MLP neurons of a small language model. Each row is named by its layer, matrix (up: input weights) and neuron, and shows model dimensions 208-335. Each number is 128 + 24 x the weight over its row's rms, rounded and kept within 0 to 255.
After each neuron's rows, "fires after" lists the tokens most often just before its 100 highest values on Wikipedia text that the model never trained on. A number after a token or word is its count.

L9.up1477 [115 128 131 123 147  97 133 143 162 167 139 110 155 111 150 115 108 121  47  75 130 112 133 119  93 120  92 146 141 101 155 128 104 136 176 143 124 128 112 118 145  86 135  91  95 147  89 121 148 150 129  79 117 114 112 137 122 127 105 145 113 126 140 132 136 126 129 133  99 132 124 133 114 139 185 141 136 137 122 117 149 123 115 136 142 149 148 134  93 118 125 163 147 155 137 105 133  85 110 102  87 132 143 126 134 137 130  90 155 126  96 141 150 160 137 144 108  96  99 123 114 171 141  90 122 134 137 152]
fires after: "1" 34, " " 15, "9" 11, " |" 8, "–" 5

L7.up963 [113 120 131 133 177 121 143 134 129 115 109 141 119 124 181 121 146  87 101 153 143 100 133  99 131 151 150 123 117  97 128  88 131 102 115 126 112  80 142 110 124  83 182  68  95 127 121 100 130 118  83 147 129 118 132 122 134 100 117  84 121 153 143  88 126 106 128 142  80 125 163 129  96 116 144  85 129  96 110 123 112 141 122 109 186 142 108 126 146 157 149 150  84 113 107  90 146 117 132 131 156 116  96 110 104 120 134 144 115 161  89 124 112 163 104  83 136 160  95 102 126 143 112 110 157 125  74 153]
fires after: " S" 17, " H" 13, " (" 12, " Br" 8, " h" 7, " He" 5

L9.up1120 [113 122 118 102 123 115  96 161 132 150 108 114 151 151 155 143 195 176  99  98 153 137 135 156 120 128 157 139 150 140 135 160 137 144 137 131 111 116  96 148 107 126 152  98  99 142 106 166 139 186 119 118 107 100 136  77 123 146  97 166 139 146 137  96 148 133 134 106  92 105 111 166  97 159 123 136 127 126 130 138  96 142 132 150 200 146  94 164 136  92 146 149 121 134 115 160 123  81 119 134 119 111 106 137 113 186 138 124 123 138 160  89 130 108 133 104 128  89 119 111 122 168 142 110 135  73 130 132]
fires after: "°" 14, "-" 11, "′" 11, "8" 10, "0" 6, "3" 5

L4.up1201 [118 124  88 130 149 140 117 134 103 145 119 116 161 121 103 112 136  56 123 129 139 155 123 140 125 166 169 120 171 170 152 113  78 120 125 165 128 116 116 138 175  78 115  99 114 108 125  86 167 125 167 109 115 151 144  89 112  94 115 135 147 141 128 156 107  96 114 122  89 147 100 146  98 115 124 124 148 121 148 110 126 125 112 143 112 138 118 110 123 100 151 127 154 154 121 139 148 115  89 116 132 127 126 130 107  96 128 131 109 154 146 144 160 109 149 126 112 147 150 119 131  79 139 160  48 132 143  93]
fires after: "1" 18, "0" 16, " w" 10, "5" 9, " (" 8, "ee" 7

L9.up1196 [ 92 123 119  99 118 105 118 112 158 131 140 129  86 108 120 121 143  95 176 149 108 135 128 156 148 147 115 101 138 122  97 175 138 122 127 145 126 142 124 138 154 120 108 106  93  71 101 143 185 141 142 143 170 135 145 108  89 115 149  97 180  92 134  99 140 110  92 161  91 102 117 151 145 153 104 113 151 153 165 110  79 137 127 118 139  96 122 129 104 132  92 182 139 142  74 123 116 120 129 114 160 142 131 113 134 126 100 143 111 162 145 121  86 177 109 131  99 155 134 116 113 118 114 144 110 176 135 122]
fires after: " " 69, " (" 10, "," 4

L9.up852 [ 85 119 122 146  86 159  99 164 124 149 144 121 127 137 134 154 141 109 156 109 129 147 107 164 159 142 100 148 157  59 129 116 158 113  83 108 134 110 167 172 100 130 121 122 110 122 113 182 109 117 113 145 149 113 132 154 153  87 111 130 124 146 159 103  89 142 100 155 156 122 140 112 132 126 120 139 134 145 115  73 140 122 157 146 122 131 119 138 136 146  52 169  83 133 129 112 146 165 117 126 124 125 100  82  87 144 130 132 102 158 104 118 121 139 156 132 138 125 133 115 112 133 117  96 127 204 129 145]
fires after: " " 36, " re" 12, " the" 6, " in" 5, " B" 4

L4.up499 [133 166 142 151  88 140 120 177 159 138 151  95 118  86 169  76 124  99 101 120  98 109 117 138 125 138 139 119 146 114 119 140  92 126 156  85 137 129  84 124 109  68 132 157 120 123  94 125 107 120  91 186  95 119 123 153 122 140 100 154 132 133 162 116 122 134 144 108 121 121 148 197 108 129 149 141 154 107 133 120 132 113 129 131 175 147 123  87 143 119 121  80 110 136 118 108 109 151 145 143 127 129 145 111 121  79 125 143  95 118 156 124 104 121 185 134 149 143 122  96 129 148 111  83 156 117 107 145]
fires after: "," 17, " h" 14, " B" 13, " K" 7, " H" 6, " S" 4

L9.up261 [122  92 140 122 112 156 112 125 152 163 152 125 141 139 176 126 129 127 163 135 146 137  83 147 111 157 177 106 146  85 118 124 169 108 134 130 169 117 134  99 132 121 114 125 138 110 163 162 118 147 145 116  99 128 105 128 114 134 160 162  86 152 167 138 145 128 130 124 169 139 131 165 148 145 114 115 128 103 140 133 138 148 126 146 144 118 181 136 172  82 120  96 106 111 136 117 117 103 104 125 105  88 126 130 155 140 138 157 127 114 150 143 157 148 113 118 148 134 127  64 155 155  97 129  84 137 125 135]
fires after: " " 25, "0" 15, "–" 14, "." 6

L4.up513 [146 145  92 132 131 163 157 161 109 117 125 128 142 121 192 128 144 103 135  94 135 116 127 108 102 141 142 160  85 116 144 153 135 152 133 165 126  93  82 141 123  91 100 126 147 134 121 127 166 108 161 115 110 126  79 169 157 135 107 136 134 124 110  85 126 115 144  80 137 113  95 117 149 125 122 143 127 125 141  99  70 144 143 142 137 134 117 142 164 180 106 105 119 115  96  92 137 124 135 141 137 130 121 124 140 190 146 121 131 150 130 158 151 158 144 130 104 103  84 126 130 165 122 124 124 148 142 112]
fires after: " S" 26, "B" 10, "S" 8, " b" 6, " B" 4, " Sc" 4

L3.up1430 [154 117 106 117 128 140 126 125 129 110 132 188 135 127 143 144 158  81 130 147 110 135  79 123 129 127 153 112 126 124 145 151 117 165 116 130 101 170 115  97 157 116 111 125  92 102 137 139 169 130 115 138 101 111 115 129 140 162 173 127 182  66 142 133 132 111 129  98 118 150 124 148 167 131 118 120 160 133 124 128 104 167 117 165 140 200 152 112 156 133 162 106 127 127 120  86 128 118 109 108 131 102 112 149 134 113 139  72 173  89  79 119 109 111 160 125  95 132 142 100 147 118  81 116  82 155 145 148]
fires after: "0" 89, "S" 8

L9.up32 [101 103 136 178 136 115 153 154 160 114 126 110 122 121 153 127 124 126 161 119 118  66 135 137 139 122 101  96  83 127 127 104 129 120  65 135  95 121 125 131 110 144 138 154 123 106 150 127 145 112 134 114 149 137 168 100  99 115 148 111  90 145 158 159 135 165 136  96 155 165 123 151 121 105 142 106 116 129 155 106  98 152 136  90 125 137  81 131 108  90  94 111 103 112  99 143  96 150 121 140 117 155 101 126 139 105 151 150 135 158 112 111 113 135 144 184 106 111 130 165 152 130 178 109 132 125 107 127]
fires after: " |" 23, " the" 22, ";" 6, "B" 5, " and" 5

L3.up667 [129 138 120 123 101  73 186 131 137 101  97 135 136 183 105 132  91 102 138 112 121 146 132 110 147 126 118 129 108 124 119 138  93 124  92 139 146 116 125  92 150 145  89 135 107 153  95 145 169  96 139 136 146 126 114  95 116  90 112 123 139 150 162 104 103 124 151  97  89  67 128 156 122 105 130 108 129 134 132 140  99 132 151 129 150 108 112 177 113 160 104 136 143 132 127 161 151 137 181 114 138 138 142 120 113 114 166 119  99 108 181 128 141 106 146 110 133 159 102 150 124 132 143 109 164 113 132  87]
fires after: "-" 28, "3" 11, "2" 7, "5" 6, "4" 5, "°" 4

L7.up1530 [ 90 153 135 108 112  94 165 115 145 120 104 107 146 129 122  95 138 122 126 116 162 124 106 136 136 141  97 115 154 101 109 109  97 111 112  52 119  96 119 105 138 103 136 110 161 155 133 178 173 111 104 101 193 122 153 115 122  96 144 125 149 116  86 137 121 128 141 150  86 117 154 155 129 129 148 117 168 102 127 134 142 121 125 136 135 150  98 140 122 127 144 120  84 194 118 151 152 100 148 116 140 130 115 175  88 145 118 141 179 110 144  98 118 124 142 139  72 126 105 121  95 133 140 103 138 145 155 159]
fires after: "0" 30, "–" 14, " " 9, "-" 6, "9" 5, "1" 4

L4.up187 [121 160 123 128 132 140 159 100 120 114 153 141  91 136 163  93 133 108 151 100 107 110  93 147 146 157 126  78 110 118  95 158 139 138  94 150 123 160 116 116 137 117 113 143 118 142  54 101 103 128 131 137 121 145 155 134 107 120 139  93 143 143 169 127  92 130 140 123 125 128 139 165 120 150 115 107 160 128 119 125  93  86 135 131 156 118 114  96 139 137  97 175 127  97 149 102 159 127 133 167  80 127 147 123 153 119 111  92 129 152 154 147 147 128 185 168 172 130 144 103 123 146 108 140 147  98 141 104]
fires after: " B" 23, " h" 15, " b" 11, " H" 7, "att" 6, "B" 5

L9.up652 [107  92 110 126 146 147 110 175 115 100 138 138 118 105 191 133 149 140 143  98 124 150 133 158 110 180 138 114 109 105 103 148 139 156 115 129 136  82 161 129 139 118  98 128 156 128 106 125 145 118 156 163 103 151 115 140 142  73 116 136 120 120 149 104 137 158 140 182 130 140 155 113 139 128  69 137 143 144 162 162 164 125 131 159  80 110 132 124 135 115 105 166 155 180  97 157 109 124 109 146 131 119 110 106 101 121 112 122 140 109  91 150 124 161 122 129 108 114 113  97 128 121 171  93 170 120 125 126]
fires after: " " 68, " B" 6, "1" 6

L7.up995 [ 90 100 123 139 157 123 103 126 167 166 152 136  87 123 158 141  89 108 130 153  94 156  89 148 143 149 139 109 153 119 131 141 161  81 160 144  89 109 158 110 157 137 112 105  70 120 151 156 144 146 126 148 143 118 136 146 153 128 107 125 114 135 112 116 156 148  74 126  84 126 127 102 130 145 116 148 174 117 159  85 123 147 164 112 122 104 108  91 118 114 139 122  96 151 157 138 108 126 144 130 157 147 109 139 130 121 141 110 117 125 100 155 106 170 133 170 115  46 149 107 185 149 188 175 106 165 120 131]
fires after: " " 84, " (" 4

L9.up522 [133 167 141 104 133 108 162 122  90 105 156 120 117 140 135 132 130 101 125  94 121 116 127 134 130 129 129 102 156 117  68 125 124 144 127 151  96 145 162 140 123 104 138 116 137 142 114 112 145 132 136 171 120 195 119 137 189 138 124 135 126 118 121 138 159 145 120 146 135 124 138 102 131 147 145 143 145 122 125 114  92 157 120 127 137 108 158 142 135 119 206 115 118 106 124 120 100 130 115 110 174  96 137 112 131 112 107  99  89 129 119 152 158  82 121 147 111 126 143 129  54 148 117 173 130 154 186 148]
fires after: " " 39, " (" 12, " g" 5, " to" 5

L7.up1161 [158 114 113 104 105 115 151 143 187 147  97 109 157 109 116 132 113 100  96 140 164 112 149 139  95 116 103 125 151 114 152 189 161 162 132 126 130 110  73 113 122 116 144 125 118 124 112 149 144 101 135 103 119 105 105  94 119 149 118 167 141 151 107 116 132  91 126 141  81 108 168 118 136 111 168 148 141 177 149 117 116 143 141 188 160 167 138  81 111 134 147 159 105 134 102  75  79 144 133 119 186 140 114 125 116 149  94 135 147  90 139  74 161 132 132 132 130 108 160 130 159 104 148 155 131 142 124 171]
fires after: "0" 22, "9" 22, "2" 12, "8" 11, "1" 6, "7" 4

L7.up649 [137 102 110 125 107 114 124 135  87 156 133 143 163 126 127 124 127 112  77  85 108 131  93 125 144 120 180 160 125 128 109  73 130 150  89 115 130 138 187 109 114 128 104 113 154 145 122 117  81 139 130 178 100 134 113 134 136 124 122 157 159  79 147  84 175 148 109 115 122 137 151  98 117 118 122 144 132 139 124  86 126 125 129 125 149 183 109 134 101 125 143 126  99 148  83 118 131 127 137 147 129 149 149 116 132 102 160  90 116 114 115 152 102  96 116 162 126 128 125 128 102 120 106  97 155 113 174 122]
fires after: " V" 19, " B" 16, " S" 8, " v" 6, " R" 4, "b" 4

L4.up1336 [133 108 111 126 110 100 122 135 147 112 160 159 184 156 105 103 143 129 116 100 185 150  82 115 103 151 120 112 159 110  85  99 154 132 130 110 171 106 135 101 176 167 132 183 129 119 107 153 142 140 126 134 137  86 109 130 146 120 131 153 123 119 114 110 148 138  86 117 144 129 104 173 141 150 171 177 136 142  98 124 113 150 146 116 165 146 142 117  78 150 127 114 153 127 146 103 121 142 147 116 102 117 116 139 107 112 125 107 123 120  83 107 108  84 186 175 134 132  91 117 140 133  86 122 137 116 118 130]
fires after: " S" 27, " s" 10, "S" 7, "s" 6, " b" 5

L3.up832 [127 148  98 148 100 150  93  98  92  78 133 123 137 161  93 105 104 142 126 129 135 133 169 108 175 125 157 122  93 108 137 156 130  88 106 123 155  64  95 134 154 122 139 137  83 188 169 109 132 127 138 137 189 110 151 120 151 126 107 112 154 123  93  92 121 148 157 116  80 115 148 143 121 101 146  97 155 127 113 168 144 159 120 157  99 140 109 134 108 124 142 119 121 133 119 130 141 126 152 142  96 176  99 149 127 163 144 100  93 132 108 173 102 147 151 140 139 126 134 132 142 145  96 103 169 151 112 119]
fires after: "2" 47, "1" 14, "4" 5, "0" 5, "3" 4

L4.up653 [140 156 143 133 138 155 101 136 136 122 119 130 115 115 135 112 129 109 141  92 151 142 108 109 103 122 119 124 156 134 107 156 123 115 126 115  75 146 131 148 135 119  96 115 109 134 115  72 132  56 116 111 106 175 113 140 122  77 105 111 128  94 161 101 163 139 113 143 135 113 118 126 131 140 124 101 103 161 155 110 125 115  96 106 119 100 136 162 133 110 133 110 130 131 127 117 126 160 126 133 156  83 104 136 112  84 153 133 130 160 101 116 160 112 111 123 182 145  97 137 117 104 142 142 141 109 146 116]
fires after: " " 61, "," 21